config.yaml
hidden_size: 320
num_key_value_heads: 4
norm: "layernorm"
rope_theta: 1000000.0
qk_norm: false
attn_scale: 0.125
bias: "none"
extras: ["capped logits"]
init_std_o: 0.0
learning_rate: 0.00937
final_lr_fraction: 0.0
doc_mask: true
dataset: "wikipedia_en"
MLP neurons of a small language model. Each row is named by its layer, matrix (up: input weights; down: output weights) and neuron, and shows model dimensions 16-207. Each number is 128 + 24 x the weight over its row's rms, rounded and kept within 0 to 255. Numbers have three digits each.
Before each neuron's rows, "fires before" lists the tokens most often just after its 100 highest values on Wikipedia text that the model never trained on. A number after a token or word is its count.

fires before: "-" 84, "\n" 13
L16.up1248:126128107176183116144149093090156114137102123109136158138131121097122117111114139129120105138124106093110145137125168133172125108151107107119131163148140176112109142113115105125102085163139113117111120122121134144143160128124142092152102076148101097174144141103127111149111139117118166137117140137078083146106106079078105153127135147146125118167147175111141134161177110126147135129178123111174137114139157105147124150153078133092132132127085141134085146112086151114115099149116107124076128146096104127127098126098093176103173093130125097122133136166129104140106157118091132157
L16.down1248:107090125072150141083137083142161122105146113123111116100137131144112144117137105133146136107085119121118163088087146057170144083105133117159117140156147142154111161122094122130165142104123148032109157127165100120136142199143111182105173131101158151146114100137133091123140104126129095144139167166117092144093126124101155122134158155120149145146104111159127128099094123118104132093111145097111108122134101183165159133126114130145125115132149116117087115114154143114131170130100094161127151100117105121124154114126117131122108124093111108132137117115145138097121099127150153143

fires before: " of" 54, " with" 6, " than" 4
L16.up1057:126064088155157137131105116133084113139095127112113101135124146127105125168112158148086099157156126137090117118172101139125113106153155068148063115100122138115141124112108135142098146138159130117133115128098141138134077134099154105117115103140123156133185142140165159126131123125173158122119144168129125117149129128118153107150117167095132118124123121118066154112142157133127140087127141095132115096122113135128132125125120128118149140096124085134116147105133147119125089088122159197111118137134121093124161134096133125117095099125141118083119140127098122164132143128098115134
L16.down1057:147135139137146115139136082117128154147115130141171102145107148104147110103090121131140127106101125136111135137131127120167125178109156148144123138146115106101098152126238131102132126125117137106131118112119098132137138139129117137202121120108134061120124180143155148137166128104137093110162122114123146117105117135115125110126108148119143142133143128159060126110121086130091137124121130132136133137140128108177146114123120113095101103103104106156151138123159136129118106120110129119140154105118130144085187108135138126136060155142118118102090169098190124121146156117127134126

fires before: "-" 55, "\n" 25, "|" 4
L7.up13:128112145120158124118113122168167134135152122135160135101132078112115120141069177158115104154114116144147130157142155118093156114141104113142173086142136171107141164105114148155135115155100110128132152130125119148101136139135109146165114164134120074131140125126154096138154127141144061148118116119142122117151146124136124162156120145115114138106141109117122167157138125111096128088110127104117143114140152095176120157080132150135100147149110112114115138176118174149140110139111147130122120057077100081101123148134130086113154130131167169157171134129153141136151173120147095113
L7.down13:100153125125135173068133145143142121129103160132093080118152136113106107132130124099146166080162138106149110154127109151135106134102154132170116159128150128144136170156135152115110107153158119135152132165163173122167121148122100080150121134118121167108110152145095113137135090145134110100128092139181145178110122147160107080147173101170162139175124158142109097146092108161128075133132113134117118113124113120184174111119130127090113141140112071113137136112147144116115097132127102128118086118168111150127132143139070148106168135139101129152129126102073094130109109144164149120

fires before: "-" 46, "\n" 17, " -" 8, " –" 7
L16.up719:136128164117188138151126159132121111136133142160128148161147105147140155108079105106133174131133144123083116146094156117118114135132077106164120116089153141130100132133127154112090114111172137150151164131120124115086139118122073128140057132158108075118147131155122105154117129150121157131086119116146153105117149130165083118153136131182083124156095130116113122146152180137104124114139127094143157096133153110140096080150091157146170138158105132159141154174126130101111123142121136148128138147135104166124152127157079142093115118157118121129143136154152113134131142085101086075
L16.down719:122101126118116122110156130124127149161106113155106099106151111126111125127137102117169112129106110170163148140113162141129156130136175140151110126112127151105124094110146113137156090147121140084102164121114089106165115118146154131118135164116166205112123099142152112143129106137118110130140151124136130127154125125117140167109121069130175110142115155101138123152095165139181147130132182154181084139111154102110144102138160119093107145105118107121108122116154118115098178137147151176102128126092110135098113140133098115129129124134079091140133092106129095123113145129134086123

fires before: " by" 72, " of" 12
L16.up94:119104125141077113122084119164137146106160106085132115134106135109138113144154189152136159133116108122160123152141129116156147152139142065091119116137111126131122137093121136148114135129141147124147140115148125158107109136137142069112163151158142122139124110144150044115182136138070142127094158116125136130138127158149166126169138107145149102140105082149085145099173152114142160082128127135168139143113139089095127127143124115147131117148101114110106144127164114099151111088120147116117126145126109129114105134108158195125131125158141115094108165107100110139107110108074090129
L16.down94:107142131103116131137118157142118103100128113119149139128131155149129131137109158166142086167133124094104120136144136093123107160139133064137111141130134161135126150151136118101161170120133102142146144152155120119130072146136121146118107086152120177147143137115142091162164130097136088156155118151152161111133203158135126114125128096128142128120132151088125191096135153120129143144109138151125148101125156098085155112120101083128132126104108107144143127143115086147141137128104110130150109135131063136105099116110183141085125102092124085105130101127122126139088135130072106137

fires before: "\n" 32, " of" 8, " life" 6, " (" 5, "," 5, " the" 4
L9.up1251:139093127123113103127101109178128113124153125163147140149121162112091152132106091097115119151139144091096160109117147106125124113126124146165115084108143149158164145196118152140126157109103153138100150090116099117114130136166160158089148092120166108117130122142112126118091114110145113147119096088162089098108134128097146159126110151093124121106133095166124140159118098109144116095097110105176121141131125095115150114148113102126145102094161165123163132165159147130087111113140164122145113117158160147167134095172161097134136141124091138154095133137126137109150078108099127148
L9.down1251:128152111092110094141131134153149140084115114116139135142123150142130072113169074113102123143134133180127136115143141148135122093119112120150106100140132086138155138106159098151120119122104163161103096135118132146149121155150130116108074101097113148142042099141157109123118168098117109141168178122184148134126138143146132128126115144154142100152083112133106127132119164130126124119133059118145132169138153128099090154139138153157140149148141104128116099132162154146111135131131143118096136125137112149169150123147139099171126160137132117110119110113124082155131083141153107099

fires before: "\n" 64, ":" 11
L16.up754:098128135098157172141145139115111108126135117142117127134138108120161144158121151136123072120134112133158135105105159161121126127123174149137124118087089119129124126194116142134104141184120139151144140144129127159115073116109143104092133161116164155110142132094087112124090141127149080115112117132164181130140120122132088144187121127134127070109146133106137138107087132165126119126142128172114180124161130105162146131150122157151116144110097137103139096147188158155096147130115152128140138120117178110119084150130110131113107135165107171163133135124131139133129119112066142161
L16.down754:142140097140148140141094141110114153092099117114120089084093150114120143124107130111146135125142077103180107120134124084132128143153112103119125191137210163145106087135126133129147128144136118115107163125125146189156130110129147134154161096128096115122152093105100105119132118160119111129118173133114154124074149138140136115106121118142142115137113131085103098145134095102122110131125108121094124108115132103143150127132163174090151140150124113124161180125168125101125089150148087136144113128124076118138163133083134142131158162116130155064121129142139138116085130072122128140

fires before: "\n" 21, "==" 19, "The" 8, "-" 7, "In" 6
L8.up976:121133135134104132144129127125121125168129125126085151103116124139111135164080145070120104170139141159135139084122157133161102140160134118118142143121102112077147170106156101060060106132162091117130094134135157143085165124140105077098092150127122093125146102105143101108118089108128116147165130088114127168138131108145141152141130119164141131151091143106111146086147135120118135091150142137132114113112141180116119115135164139132122143109125104133048120155126125119136148086109106130137131080132116164166131111139135156137086146066114128101195158121118105122136152119133101125
L8.down976:097115113116088114119134105163096115125149158111101134107169143130123137114149100138151145113123123145166126127152111133087158110151137167110116150146148127133132091167206124156106100148155124061128141107150140107139143176151120078089130106081124173143125148137107129100124081124152116126113117127125103101114126112097092105084150141085127131156154119168089142125140097165147152154139119134157099135135121062144131161136139109122150105157146109121137109094175123128125129135124136147090137134118125145160150093143135109123132129118072112137150142140091142137116090149118147168

fires before: " by" 32, " the" 14, " to" 10, ":" 7
L9.up895:149087097099125123117152107115154128112131118154069094099128143121129129155162139138124076120120118156122128148121142130133151118109186124080112140102119108157087160138140070128105165153099088151105117142105112128108119117135131077114148133119151139141169132111117046155158152126104181140130160115163129152157138088116187119156163135146165173100126132167127131094138155130132155118086145136128105158096145083126097118151062141116127099090118159132120126115122098091127121143130115106126115129139105131134122155100125139128141124146132126112130130154092144146120133106130156115
L9.down895:127089105132113131154132168124153129114098113136107111150157136077121122128090185161108186130074116068148166105138154123189177138161122090097141089134108127123098107146088119092120148134123114125145152128130136129115114172101101096106095125085104101097147118115105112145177110156103150134157128139108138111143170117152163119133133057134155131130106135105173137120115130091166178110146143138158084123112098133103119112135082142144152086127112135123127103114125120125154144124109149111102139159137122105091125142111117140129166150128159170115116159142153152149116142085135126143

fires before: "," 67, " the" 6
L16.up35:135125125122160109123083086084098141155094152171140109108101120136137093107151136165090135107145060146149135158131116095112102151139142129150122167117106159110164104138124140159136148129130147200133152177082155120138109113130131162150131115105185135109099142132131134142107155148113109143156143105112117161097116117106081087101115110154146148155113113108171088110161113084133112152110113141133127157116135150141146147151118126135146139129115137154171122134125114145134144125158141102121165121107121125117078132139128076117122178140105119149095119203136114119112112163126108149
L16.down35:130103117130106146133084146164151120079188074096138110147155086119131146155127121090155167080126134160096173106150091124130111159113162100080150089131102120188147111111138096098109141125112084159117078118156140127100125139178129151146146143170132132101134127141122138121102145125149147141116148128136125131137134105105149123072158168154131111118178143116119148128115149123145147131115117103127128107138092088128143100128212147130088126109141137081133094113132145133099141126107117147113097122103119125133140127117154135157169117087121088116094117092138116135128158136132132147

fires before: " |" 28, " of" 20, " (" 6
L16.up1125:133152110106130135122099111082144147099185122151160129177104133131120144165079112132196101178126098085098108139147147093143108131159146143103126112136138112132164153101122157115096164105111090159146156150109159127113170123124144130093102120134120125125140115136155137107133113128114109122052098138141073083140113127091134140116124099152126167180160150114122100124138134088110096113114151145115075140111132136119160130133139147158123126148123135157124122155119118116080147071116151152115103142123156114087124151113112106139155154167121153123145109128108100148108110155110114119
L16.down1125:107121131119137112104163163123121133155094104151141100111089149084135115124087148143075160117085103092134117100153106115129143143134164101167139091130158073085149143098122138142118139100125167215143135114131140113058122113133158152095095155109148114085112110119140121101087145089103160118093159129134138100126121105146166106155115145142183134152142152162092147130131131148092117109129157112151125167136191147100153084140118152139151134119104117123136147162108145120078129167136163111118132130202137162138136121138170136130128128121159154151142128084135135137146144160147137129

fires before: "-" 41, "\n" 22, "'" 5, "'," 4
L8.up1221:127085142136141125149124106147167133157127127119152151116078097166183113129120128148066121151112137150131101140111085095129163128092123131117136117147152127119119130096118132157117126115149122180160107129109145147122143132150128162188106139130174120085097104105149088095138171121126076162073128116147129164117113125137113110151120139134102151097141103090085108110142114148137127097133154102185122156121155142174104135145153105146144133105122187170155165163161143118155130102142163139104187131100128110122098129125122111125136121129167151129148141152140149131132103123140111085
L8.down1221:102110142141148110131124121123126164178126141140134136130133107164131105147085116079120087131121146133110164157099148126124145119169088158131098160138118131110141119142112111164135127129114096119106132125069124128123150125144122130104139122094110135136119150149120079131134130099154134082167084130156120131118135150125124120123114117171178117143091188132109119122136157155141115108151102160090104131127125163130094127123093111078078136150126107170117136199121158062137114128070128160131139120130115107137092114086074124128162105119102133128125131117155139147145119174093087154

fires before: "|" 49, "\n" 18, "-" 5, " 1881" 4, " Ne" 4
L6.up920:069106156133169122117132137157160140148146133108135136110143088136110118126109165135110148146139157115129119147130127125132147103141161128141167165093122143106109141159122121095112130160139117166114150084080112176085126140091127092111114132104154086095114171113153158178093137160140069159129114145106112183115119139099135147145114141134083104126129103135116119111141116149114138160056174139105119140139137107127085154097105147149136150129120145162153127153150139115077076128144146119179136138051128150103106141112121110126129100133088143154174128140171126130145133151120108119
L6.down920:133160185124140166101139143171108089140074157174126128159096121124107107110129155126118155104166115110147078128120129146122176138138115119142125130148130130109131148133154137111167135123119127103120143172147136107122092108165104141167123118122127172108112123126116147101117136150157126110141132177161126149127099120128087126100125090114102122140107169124114135128168117153108121148104180166152162170145095150157161126149117050145139115124082092108154112118182140093132109095136113113136102109143138126096133115137097151108109144113118127137078163148138129131139126093104134138

fires before: "\n" 38, " is" 13, " was" 8, " life" 6, " |" 4, "==" 4
L9.up541:089109118132168128146131139110126096098152131170123130131115174106118102160155100097104161129141131129135120104120149122142132117141130102146108122103132135129115127130088147105127088125111122126166101119068141130089116107119146174122146147121174171125087164163153113149080154138154156121144148171145113091140120135140117118142117125091081149145106119110083133149145145115103091075133094107124111169126093159128148135098119130137139079112096148155141092133146172162151090076106129134145116131117169137144124131130107088127188137138096144149127104096162125122145091192136116150
L9.down541:108109136152142091193139139104139137091121129160155104132118147139099130128142113139120100117111153110097148147125076141146130144162148114118128128122078155136122106086094143116140107114120137152117118111125116160156108150117136097086152120133133133098132136138170134136159107117152105112137140201160111103153128129147102146122179093117126115113149138094076159129145134195153100098110067125159123139094135130095142090101144140111140152112137120085095135156151134114068159132173110140136108123146130148105107095105115120124185084113121111139099134118170134109145097163123079130

fires before: " of" 29, " the" 21
L7.up626:076087148108131172150134098095073154172152123137141168161133103108151124123124159127109143130128081162142086137164113083132118157077150110129117121150104148121136105119106125095141093143116141137157119154131101178181136083126154171166134138122097154135115170159171128084173138097118147133141099144137141148164132119107130120123149107096108155121098120144123117089132099080147100142109107147113131164107107142158131150136103129132122141181078116124143113132164131090089144097127132179116146103171150111100147137095144112130116138126110097152157150122094150179103133145116142124
L7.down626:178126151129128117144150131163138133135128162091109098133091082125142115130145097132134129127134090116151083109145146164155125096110167093134143105183129119142143149144058117130146095152120134103113155119134092099107108146109182113153138146082079129083122131140137146072134154144139147089118207151110115101124132111176148098096107159101146128126124121124126120107160116178090155140138137125130070146148134167091145151161095133132146118127099147111158136166067106159126149130136116137136107146102118108143130149108161144147127151149096142143101131160128098135096129160119114124